MLP neurons of a small language model. Each row is named by its layer, matrix (down: output weights) and neuron, and shows model dimensions 16-143. Each number is 128 + 32 x the weight over its row's rms, rounded and kept within 0 to 255. Numbers have three digits each. A neuron's up and down rows have the sign that makes its largest values positive.
A block is one neuron, or neurons of one layer that tend to fire together. Before each block is what it responds to, as a language model described it from the Wikipedia text at the highest values.

Description: Second word piece after an initial capital in proper names, especially N plus ag, am, it (Nagal, Namibia, Nitinol), plus table pipes and list dashes.
L4.down434:124077136124134136115138172071138111129149097121152114106125138101128139141176117126134075172187149170159112185142136171162133093153132165111150109137115115092135144132123124100139103086081132139095204116082174150115079089223150128080160111112140105101130122136083147139112121096144145091143095139116099196144120143067090097135132132124107072176143152103113140069100159150165077069094

Description: Mainly the apostrophe of possessive 's after a noun or name, especially People's (People's Republic, People's Party, Queen's Park); more weakly, mid-word pieces such as al in already/although and ev in inevitable.
L7.down33:123106126126124116101008162115110178143101140183109125106140143090130153159149083148092150178108091157199096134137139138112139143066125125091079185149167152141112136127108151143166090133131131136121115122152129158117159105134120190121135093116125113132206094122147076162160098081124138144136152096156144094146061093095088148105186203126117110121132162137127149126121233104163159143150
L7.down156:207097099150166116124150173121169096142135098088105144115109059141134107142131026069069130090127133159120117142111142134222141125159130110121131179147156148153154131133192116167137106150120177108097172088133114122088121134089108116116145118130147128131136199095140083146163102144164154075124085116126126094171114099114164061130154168149117093171146156180107079123143116153123188125131
L7.down218:117109088100139116159137140122124129094104158105154137162102118121094055063101138154169092096126120105110089142116130211164201117122142121131151139106156145167142126071069152102064075116152154119132116139092112082160158124171137118095132155151114141096159066147135159162089104118036158116134114094112112108136122159137136081143107175170073109150167115141116138139115138112129146143107
L7.down378:108092135056120112115000149142085119122122114111175177148141093119109097125101150094086055099157146110155101126180138146184157133126208154136143155156116167132107134090109123182139113077117153151121091163146074151158101106144102125163144122144138128117177130124095103131156112127100083121145137130147128134110142158163087107158057131133161110112133063142130160090163135163126110088135

Description: Short word-piece fragments inside a split word, such as in in disintegrate, reinstated, ninth, or s in sponsor and suppresses, plus possessive apostrophes before s, as in China's and Delaware's.
L4.down388:132121124152082130157169146141155173144135120129177158205143134227106096096133166117187106112137110169112104179149112162203119135140154127117088133136169090108096178124153103140114134105156131141125116105166208155164107165093123107127123100084117148124082081155142160148222137120168182233132116067108087116154075164166152132124157123132165164148077147142172189114133137125164161144101

Description: Periods or short word endings right after a lone capital letter or abbreviation, as in Julio C. Garavello, subfamily 2B., G6, Mrs, Vulpes.
L4.down413:138087140128094083136220148134166159125066146111043130117132149082119178145144113111104139056106159135163147129117081209165148130161088068147128045078124095119149117103095117092077192122129128157164159091116118174133120156148149118060163115102134122135133155087150111124135168160122090141163173201090137092089156150171136127142084117097105135121166173086090152104092142151117081126144

Description: Short word-piece tokens, mostly s, t or ts, that continue a word split into pieces, e.g. Mon-t-pelier, Pit-ts-burgh, spor-ts, 1960-s.
L4.down252:158127176108069116136157142101107088131127115168110082102147139150170113136096153136108145138102105087131181144148136165153124152183164178175200138197103197118108104163113141098105119178101081093107181126122116089145150126111099144121129136102132159079181153127099157121119117148126157168049126196171169089099158127162140150152088143074074141091130109145157102134158156148111117146129

Description: Word-final pieces or hyphens ending the first part of multi-part proper names, mostly given names before surnames: Fion-a Rolls, Kev-in, Al-Arabi.
L4.down149:113146129162091156073191108131114132066144146115092102134067134142146182150084155130133138111082153196066155140123128126117122129146169130087157123191129091110145107078107165130102151118112036115132092098131110114186126164204161121128166127084156154093158133157132093078099111205092096127079115091181141178101180170104160115103064142087168089121155126149141138123104134122142076123155

Description: Final or middle word-piece that completes a word split after a c-ending fragment, such as voc-als, canc-ell-ation, vic-e, charac-ter, wildc-ard.
L4.down415:082152113103124139161086131000161130162069133098102157134132083154167140147182106161175103145172069134178165115140148119169145126160060124118109180160121077181146177175053115125149155128141092129084087136151108087119120159155163119092124113115122119144129135109106124094121130127101150155130115163096155145109127182143168155147151162104079175142188120103136095241107174111164139132153

Description: Single capital-letter tokens inside all-caps acronyms or capitalized words split letter by letter, e.g. UEFA, NOC, UNESCO, NBA, UCLA; sometimes dashes or semicolons in year lists.
L7.down62:179154118180130105166128073112110126153131119081120108173153091134103173179115153204154130133147119118095120143125107095199128112094087136094120079143145158149167140172114137091140119070116086172145095107141119178154202081111137145108119123148116145084097181124153162117117056181161168113075106138130165120122093098091095117107110157116155176119092169134117123100165105116124144086130
L7.down152:085115106132127096153111143131140135111150126134128093080143085197155137146078168139162134120137097119129133157108128089091219096079100092121132171121125110122156143158143100127153108130157143151170166157173179118112094098104015119070193132134112129153121108090153108124110113112143122171157148118121147065131092124115103108122098153157136153063123199153154191116081105130122143069149
L7.down167:121079129171119105172048177143126125138155140131188145086152119175145122129065126109102113165176132117221130142088178057150140165094128128062127085167168175057142111130154101104130109165092158117130146229184099100127139134097078093175138117143141064093123140143081168164125114095171117101133092106102102144176131131100112125133187135188125139171087105168143097098132117185135103126124
L7.down359:092090078124057146162168114185100091126150114095152166158181146162076087051098111081085124167140172156143093174142128143137117187121169077120142141097152105079131063096083105111105061106151085150133182101116198163171148126167104085133077125170113147132096071096171180153152129137153118154127081114073154086088150150160142148103175128108115115118165110105112121139132173195132073112117

Description: Interior pieces of words split into several tokens, especially acronyms and names, e.g. CA in NCAA/NASCAR, it in guitar, sc in Oscar.
L4.down425:102114116093175123138115188110099107116103125158144076110140156126156108090160124153151038155146083171151169126085111169084136108110139196150145106123129175098103030173095093144130121178102143142091168116125144161151091128159142146114107072101078129147125102110168136177114102060094076169139126089120148085188166138128190125141114164126117206148106152154129122141097177151184114106074

Description: The apostrophe in possessive 's and in it's, such as France's, Colombia's, it's; weaker on mid-word suffix pieces like -ly, -ed, -un.
L5.down322:164107129163139130129193117167178137133142180198193195154101108151133024080143122121144100107119112102175120116156133111145132115068125141089125211127090193122145118162129113177089120124156196116152081147135090128155092099140108115117127148126128136107157113112158159123120125127118088114133137132104176157156097185102109075141144068170152122188147119163130161103201098140139124109100
L5.down408:112094112132133160076159077143125108086084105138152183118071108192111121202095067172107136062129166118113114133154088131194162083143141138140158121034134159131138096119123096073120169156117154109146143143168091166070176120145122151095088123104156145135105121140094149172143121106165130173135134112135071142119115193144167179105080107113145156098102170161116079102113112095128154151102
L5.down409:114111137181077151083060117123146167098118116095101137107101147184097121081119142132119118070085069112133085161123078155138121113081071162141140152145106165175123115143100095129105164080109145126103139188158132134098145099134126104105111116170140145093096132157134134123185115166125097123120139120113156082145115185143139109133140079098037159077204130138064122128167130177112143150103
L5.down443:107148159123144127150114122133118122150132097147118106157105089124077140165150153124105075192170100102153044150108148108108168170035126103100087139087132163137085157138156105156120115148135081146139117088176167097148136188146152160076140156138125083157137134165127164141119111157113151152155152125108084158160157073136144134150125126153139149146099120159077123157111102104113209083155

Description: Word pieces inside a word, especially byte fragments of diacritic letters in foreign names and places, such as Ay'ş'e, Micha'ł', Dim'ash'q.
L7.down132:138141118085153192088105129119102100093093108148168136143141141124171135130131105149144121114082163156087168131101168106140116108126165128140094112106081138109084153143158088095081109132099136097128113145146167110138159115038135081136113106162097132144116101097115089068089173071136119120148108139125114202126102146067138157147160130087125157094153150079127140151138105146144082107157
L7.down268:162119163119082141103111169128109166140122064125066131152109126117172109105171129138152120081178080184121188101091078083107133143179153069120120078090122126112086088137117112141140129165173141145094121134165181123154091125148126133146091124114120076141144113147110142080118154143178160126085116152101142203077154127141127171098127120055158163103172151135144122137105141124159112082146
L7.down286:184141120107133098135212145173125114147114104137084157130129136165187166162095092075132098086097084162115138144197171097133126076167130083147100175119111071107096187090042093114110079172152081159166067145101119131165149175095145127081101196153125139146100101188095160139162161135094101119117128092145158103154130129190111108160161122159142033049119131132099147104138100151109125136098
L7.down418:134148101112145196130121104123155095085116154090102120166131158103170144114095096059113147138135146181114166102152136098120113161099150143134098141136116082155132107131121094111167145133124102098095181137162159139139185180083122126175100137158099109134122126098131109139165151082101177101130100158080091097121150153131087078120150063049127128093163137090100140167112205100159125152117

Description: Final word-piece endings that complete a noun, such as plural -s, -y, -ity, -ors, often before a colon or comma in infobox fields (Colors:, Main interests:, Personal details).
L5.down68:106130113077095145178169102178170093214116111165155131093145094125100174097115110098161171142127146074072111138133155145114098137081116127106128113147160165135133180113138109133106114161131123076111121161153159140077083143126118142098129145115155192150124094131117140164143138160169141085161119140115109147093155099170111125110132169127043122158154185170094088145063122122160159094109
L5.down139:143124118078092104178201125132074185164088110112049128163145124146147102124173102136124136156092100100121118121085118111084176165142143077134109094146147111082148122140120188167080155150148144162148165194129080164112110112110134163095062166093139139126028104073113110127103095114140125143094107160180190084128089189080104174126119147131092114073162143139176089162119141134096175159131
L5.down313:161100162097106110150212141055144136149070119052132209079132154050147144135169119123147138176085133137166130135107104142127153072149099145126105137116112113104123174139127126126157134101095113124076111115118089145131126141101154171103101080064145084121137127100151083063122123122174150121125150119148161110104054120142109140120129147099125171162146148149168092117106078064135154083198
L5.down357:124134129128134119143255142138169136092138127205130156094105126090107154141149153084120162141133177088156119125145158146124125101105166133133121147130198219103124148095153123134122151119120076124121126192163126142074107121101061090146131132114135133124109111122152128132137105090152165136126132206174119109181091176166101151148168140156155130136126110100130185134143099107105164150135

Description: Short mid-word fragments right after a capital letter that was split off, mostly in personal names and sometimes common words, e.g. G-ab-riel, R-u-ud, c-as-e.
L7.down46:112110087083107174184169178103173124141150131151133161134088081163065150136128069154126117146165168129122189114136131089097135121143106115170123083124086137138108158133083185187131134118193145138211122111075196139142172157105140158165154174091120124157151138164069082151162184132135111131196143125119151132080150070164142113069093083084166049161162121110138110175115101094189109112128
L7.down142:127201127148093137091195070174126094152111067117146088162151125139142119111139057116113091096138109120135124141151180159173142135173171146106079090113108079098108147095137146093115117166163131172100107100129138159150191161140070191129142138134093161185098061116142126112159114108179130162088101095147115136097083069093129149078145137082116153115164135146103135104172129157137100041099
L7.down274:189123150073133148156177121166168095118122127175194098133171065126154113154183091155114152143170136155161089122131087106109158142133163105106168082109107117156110130141103112142124091082137147129142133115161120124140141137130161151125122126175129113141219088065117107115151170174088076126107168182162160127135123137200160109110107098163152064080059214151103082186114155140163085152107
L7.down342:112219107093217129166123184148139127176200083148156127144114110179133052104156144170064121122124121157105141099104151149080113092124137104140143115155081105134164095150130109138139051140110096158151132091144120119063135182168137099148153145095099100102113155080056149139097090186161149121134146164150132099112174197167158172057111096153118085123117146136086101128192149158139137096105

Description: Final subword pieces that finish a word split into several tokens, usually just before a comma, period or -ly, as in Octob-er, conflic-t, form-er-ly.
L7.down97:106075145113140157125130077112135154139091203094129105089106053116150113152094142079118149103129103084131074131154105104130119127165202078108158126153117115105124115134171120112130139101175139082093110089140079173168148133139125152136164095163093099174138124082135131129125085123099131160093137117158116151144093108116083111079143129120205114133115078075120171186107055130081182143142
L7.down99:179162147169095053153227127132137101160132152130106194062186158172196120118115153144107114095121146035136094114116120154155144139106180059154163113141105092127134154158180140162174101157101105112084111129202147149130089101155155117117078146069145112135125133148119164151101101135167142161102136120168107146124069144110122131100141180136071153127148108130115160116199162111097129143101
L7.down371:108138144156124110152255146182139145152111115118183107159056142114133150089113118075112087102137113118155113116145135133161152175166132123138189070122103136066130178176119189118107116067113186085130139137143106101164143125107109139166126120131113073149137116132138105152122090128173187134066109186152119182156125171133124139091109079161121141174120141180184124111171150155073133071136
L7.down428:140121144170136103196111096086133142149136213128144121092142128166085123107068171152137104144184149145121093132125143105214154125156188178131161056124128175153120115131143089139142146108136094072107160138121084158199105079132106154152135102133119117139125152098173120089150060130171145085112121180177125124142074100108121101138085097131157108134095116162157074138149142156140137175145

Description: Short non-final pieces of words broken into several tokens, often names or common words, such as Jul(ius), F-ab(ulous), bi-olog(ical), Web-sit(e).
L5.down144:123186105172101111139149126102145136149138146131171123099188105199113088140040125130172104147166140140120105109114161137128193147097118153075090155152093105168172110159137168123204140114081118132078163135153160161099113127122117171143146078119146084146103111130105099121183154155130162110178145106109122081118152105113105139190145108184120177149115117169113176110170151210099099189114
L5.down228:091172140163117096179110149129217119112112126130145145095107103163130105080192124099112109150123159092138185165110113119128127110081097136165156152147105157151121128162113111135148156129161130139092084042177154102111068133139110130140167105115180142055090124138119120139145157150080144142089097152137106166082091189200176126161111125142212091104155102055148090107077110118147120113139
L5.down237:091220128148077094135170087153111126133109153103156121116130143178094091074125097137143111068128082045133142130085167122153074155099080109155128067164095108144084130106102128161106106121133175147125141176081155131088135140108148143152146111139088138161089066126152088136122075143147116123152135079175115176181136090073133122165107161118130137123169105134136137145122175140070077099147
L5.down327:116148117131144097145099114127169205143151140181122189122151121155130040145120146082157142149151096077131112141020138169129134157132127075128154133157110028134105081192093124087122166165142153159130120134070108131117138118120143115148136111154111110106136123121157113069112117073137122130103055120098143132129150110106102066089151144059126160121098086151084139129089141152157121091110

Description: Inner word pieces that continue a word split into several tokens, as in m-er-chant, W-eb-site, Suc-ce-eded, m-u-ch.
L7.down36:155103107131165140118038086090105085088071135138069105139167080145125071121129104111123122197103151106101136101096151130094114077140095066048111187143089079154149113119127092166131109144159085133082160166103096138185101162135101180157149198141093157129099128157077158089093136095115119147138135113097203097098097113079122139074141119126113061143111176138112115135136153085094143126108
L7.down65:106103105114127073087147096152073121059176101165123144079121180228106172121098057161152133130137167155178068150129131082092194108147174152146181144139161180041090165124133102129108079112169109118161139136091132051179126143097086123171123106134142145095183131076102076141144142102162115148152117147167131136119231198101095107120123125128121170157179137154145089103132159133152080080091
L7.down123:177147129127094071124078204166074100129157186170156094111163118119109162107110120105111165147162084114183127137122126160146225118066164180169136141142121129085164085130104108170115134155157165052142097143089216114175124116128147141140151096194159124125165117141151168118098095106103119066129126129129157079194128159123117162149085096166166142142076137143149100093134138165080143084111
L7.down396:106117131091135110166120182135142064109138124120145088137142166122140144104210154145058131116109116157120117113066136117091139137095101078098079158169104128108142147121121107180193126148094116139127082114135076147077154180124153156122116145156149120167116112127118137132143148077107165134082153151194127199144152098157191111151152138152090134179110152103120164099052100163098112116113

Description: Pipe separators between header cells in wiki tables, especially after "Votes" before the "%" column in election results; weaker hits on mid-word fragments like "eb" in Website and "re" in retreat.
L4.down254:045125054098131145150097132080118072121159125169162176127116143116112102110162092184184183122161150185095089141110070115140135076111128157102146128117173210159143109143162109175191169118119138074175178087131178128093115117102122081144097146129166142090101187113153160172118153171124055101149185067125159139169110127132130073138121141113101093147133180138093159149125119129161122155124

Description: Mostly indefinite articles a/an after a verb or preposition (signed a, had a, with an), plus sentence-initial In/On/At and word pieces like i(f), (liter)at(ure).
L7.down30:102167052129125112148184108124120128127149119087177127091064164190095121144137124120151141207112133139163178104160137132160090148129157122138107117108060152103151111154116150089094119101207138126116143097174128141141158156118097119090110051110090159125161156104164180112115143100147132143141155121136187130201202120111091119124150108138131115122201182139101134120110097120154147146131
L7.down42:124100087056110166074116082085096110137154160188116152114118139125099060110098182169045149142112144093133143138163089092137150048056088137125104142107146165103087107124121154170085124079143104121080109185121116176102092107108089146160130072048100097133177175079082133105153124103102150154155136100097145095129148165088099126149104140105124116144128134199129172129169179112140107142148
L7.down197:158153162133161219093165113174168144081115124181125142109130121176174097158108105090120123093061103130140109128123168099133130137103113099107150125157109108129181103102122120138127104168176119080124146142095111124134111100187128135118123075123182151149097127126112138142161112136140130140188062151073130156164176088162106168155158134132074048111125068120106184090167135144130169114206
L7.down383:118073104062138134131133158125139099166141104172172099086148074145164097101141164127108149093088170133094192114082174156101111094141108110084116136149117071091101141097094154133104117161087162080135125188161102113099069165090129108151157151179169119111117086142108131163114127124165075121088093134143128083117128139204084131154104192161130135119144168132085134078187149071097137144138

Description: Word-piece stems inside multi-token words, especially ball in footballer, plus others like play(er), sing(er), Aw(ard), Leg-ac-y in headings.
L5.down75:122101130107078126151214211198168153189130169129149093120149171127136111141113141138114102143140129142108124142130110095168111141164176096123097115104182160110107160122116101161090072195100127143130125087080076131177119096089120169099083132178051081117163147128116106123098109127133121148094160142131150147125132121133123137108160145090179113109044128160120144109111155195138132073136
L5.down253:124082159172055134123255133146134101154095082101163081154115090148133083068110077151162169071086097118109149081156103107193144169152129156121098105150126112100134131129103109111167154122134102165092133142159164132120152164097099141091058097067149144175122157120123106136101133148139126141087191107113162115119122093150162174144155133099100105098151109183131130101116119167157155136112
L5.down301:142128102135171135121126138085145181113127119168052129056149096137133133052072193070146114094132129135142116063163095195133083076105107164138133145096128174143133174215146138127136110154140144104123177101151084101119074212151127160122101110113050153175191074160099112110148157087110170093088147140140124075116108116121178131170151136149072179157166149123107178102129146164158156160098
L5.down377:162103091124138105077028083116203145159071112152149091147133112175116094146149093138121092126148074103107097145181160166117115132132114071104125113186076120141085096149158111145119177162071166087193113103150155143131160064107087121126077157128074162090124138156146124100148116160100069101099125178114129121161089128091131114131181118140124143107035210114144094131092114169098151122116

Description: Interior word-piece tokens that continue a word already begun, with the rest still to come, e.g. Lie-ut-enant, nob-l-eman, E-duc-ation, Bron-ze.
L4.down192:116168161097103139140149145080112174083140146124078173179091131122071135118150134171128130095094110112198108099094166193127116119115162126091129120178137155081168101167160135129101087113151114162104158114074117174179141112117136139187107122103076124147127152170149097045140148136139125129120135125157127154061127136131135100157124090066115148142156135124112147121194077147167131109163

Description: Short early word pieces split off the start of names or words, mostly "ac" after M in Mac- surnames (MacNeil, MacDonald, Macedonia), plus sc-attered, dec-ided.
L5.down74:122105153119138148165219108149105151132142076117072151185131132147136118110133160159136121179136163095141149110092169136160140134125129177106152153110163132130110082178130076115099106159140151208131134101087198137128127094169088100166126128087114124096113151104108132061125149165160107120140100115081133129100196156137123174127136211151132145071176118136110097103112136111095084076094
L5.down215:166092140162107129119132179120146145134104154114133102127133096165117133133122119113170083113142098131122106119115156097140063121145062162118158147062130122189135122119147160131130110098108128122145087111129135178082097121155120141142108086137103164121075103138171143041150153120136138118131106090201171171150163124178111178144123111155132139158150139149160109047153047139129154144150
L5.down394:172153129104182124132163124153095088151100130108093103145124123203077120131090128157117166153146112158164048172132124131130096148142119117126096073124146177169109115158108150101155176163150100141094162100133183121104112169142141165149113133087062130147094130107163100146127104096179182126116128097130104119120091106156131096096155093134169081140151142116126149100115145115154143132117
L5.down396:119153156162178093111181103128143142119113124051089154160149128187177118129163175141070092134147128168184085122102124167122109132084104117150113102119156040101167178127134105082115141161115099126200114150101138090144159116121154117082131069179099163144088167101124118096154185119127148131105155074120175118110120174158087121166135111135134140153151191159086194184104154107160121129173

Description: Second token of a word broken right after one or two letters, especially capitals, as in R-en-é, F-R-A, R-s., F-O-X, k-W-h, and score or W–L dashes.
L7.down18:096097144178141148122078063057110124164107185125177157171115188167120128196095142120148111146107147116115083111211174113109124140067104161054086155131060153108117132108122126159157052126132143142115168078109095140115167106085122130106107183130107157113141147105126136118140089152102107097153138099178145169130087104087144099125168106137143172131090151140139188161124106148109097190133
L7.down26:174176176152128103169166108078171174123058169092126157125117142136125118157198204086139090104093113135084121080146194100147167107138128140130106124131094098189175114129156139122149120107158187123123086087139077099171123136185159184106145069131139112140104136183125119175145134154148139116143121155098099158124087127136110106137099141128145183134090159115156148106116089137102113208101
L7.down47:069118051145110090146111195142128124100168186086072211135156145085140163151156168169096159124215170149092141130139117109179118080119116108125122112113147119105116106100132142154125084161141117113155133113149115152152096126128186151167201098124146088109131192088132120159159116145167108133181119137166134080104111172101128103125118122099131140177176091109146106120178117124136116109087
L7.down395:105084169123093102087190135169166157107190158175148135102150084116060096139137170172110117150098130134120167211161147097099150110128182100099145142148109120129135138125103137157143117115129139101113123136130129118088140099122091075155163101119122149145182095121125154111206130134158159159080122130195159091090156144146117138140154165136149091084149090181047089142091112133137141081135

Description: Mostly the word right after a past-tense verb that opens its object, such as earned a, nominated for, held a; also mid-word pieces like f-em-ale, j-ourn-al.
L4.down131:159133149176160142139137112135123160144125129155118138077103158171115154049127181126090095185088125094145162218184044117131073163172092192151115151146126185179094123148190080119133143139103126170087131153144110147155087136106122205153139157161094129149156143109105202147148105085143081111109105139119156165140148149117101103120118125176154103091144121109149098134177133162106160132095

Description: The period after a middle or first initial in personal names (William F. Buehler, Charles P. Neill), plus second or third word pieces early in a capitalized word (In-stit-ut, O-ly-mpic, Emman-u-el).
L7.down229:120141129166127146077167115119135126165162127111158128129093143197117119145154106142112189110094120148130130117152067197116150156096170161153145214141119143088096133141164178128094157136027159113137147150136100185180182123152080082133138119125121152134197098113153167127119141087119095180108156151114151113170132091132102130200105138125113176183092145139122091138083125080202130175167
L7.down277:165101077122113123130154138134099084159161072086176157143118137123158089153106100139136130179135123121106166115078157110099163153156086087091155180114169108171137174124114110119093147148096126117122126157157154111103116137224176201174113149128122115153188161147117087149136128101133109096164189148158122125120117118157179102039205122101098131157150166130086221097132136109124070169110
L7.down325:140097173098112167096204157177134167143162074137117118082124100144075144174109140145137147117143122142174121163096181140095150143094128148121114110162155076087157127087115173099123116112149087122132112119167145109133180165144056154188161103129117142143115089105158087096165138069092132204142093152138096089121129118131147170144167179124132136139135136102085116187130129112149101110093
L7.down352:145104113170117100101168128163121109112120120136175150158151187185059124179095166118113094087158115176194137117122156147121174109133144105087167147151137104058117153111103167106105131175055151080137105205189126118176107137115144083134187152164108115081126144114121089165133111135132131155108127059121184154138132160186091140122148140158098086137086097143126155082107089096132161143112

Description: Connecting tokens inside compounds and place names, mainly hyphens (Christmas-themed, London-based), "ain" in Ukraine, and city-state commas or slashes.
L7.down1:165147156132179171100136086120091120167119093125172104123137177119189136116123137049177098134100134137212155116105095150116175160139146108117185093071142144130107112090099074120092107111158120101126097133179145105101111146130067075116165160132169177106117108120101120083143154093102149167156137077074163120057108132026176166087149082151099123132170115134144170158156155147127160092076
L7.down57:152115135131162088110104136105092122117123087145137089138086115189135132084068095095108161140156118153177157172149157115049095100118126159126140133117132105109154143174130164137131063144115124149179105115109086094121122154098076073116158132145136133101120111116101125147134101119125160108093147150120151200128139158097105168130154224148076128088122136168050136120130160136120162109105
L7.down240:138126156186167106092189124171152139069122145083125138157124109059109102058172148107149086129171135130143176186127145155051118132167138143179091091218118153140104080141157153174083118168115155112097128118136091113159156176135045202191118099110131108123133127102115107165123128092090139117129192152104164130106128084103118121154167131111139185132132100162149166120082118106142111084146
L7.down328:150113135116102106072134069037087120089094123137099091101184097190106135122093169139080153106124180095117129111148162130124141115168101081201129109113156188128092102160057123179135115103121102198097115170082183155130112136092156157155084124119146109106152116196093117109100131091158147162183180147140142120126139134083165111120154084151140118075121138144096163134161137125126075151158

Description: Middle pieces of split words, mostly verb stems right after "to" or a prefix, as in re-duc-e, fin-d, includ-e, acc-ep-t.
L5.down39:113073193119115124095132215146182085163144134155111128118117118117170106068056112140117108138142129126086156126147163128186083131082086151128161131102140111122178190161126117122099110109144115124072177135088131156147137127188065087160145106091111132189130112161178103140109122152172154147138163067137104087136130052168113130118123144141107150101147121147114095111136154117100173121089
L5.down271:123139186133129080209202137086143138096142145162134074071123125120099108123098138118122181157108183153149097090123191145156110196100116131099118106112131093181117109123181079069128117182092135145156119080123126142058111080098118135171155129161157150112100105097137155135122145115151118071136126156111164186118093158118125157121076135121113217138114142063159103064187114133120181128134
L5.down375:104082130222141168124098118134138120110180156093148108205155189123155141161054086109197121133142131119113093073096121126196167140085119145101137127148124168151138110116158127126110150133124117130182104138175159125097150146145137152154141082064086105183123169113149115176116134164129164195089135118142126109140152148154140192118106172138198102142169123139077132144167144160106153132143
L5.down422:117088162174170069123107111031169136104163104189125126136135128204069139132115124116130152138088154150106077119153096119147130107102127081077150138106113151144108150068086121143095072146124148159200131114111190120158141046142164144137166148106098094148154163156129096091161108112079140119097144190096108126136159138179135170199081140147088082096141169142128075102095075138124135092166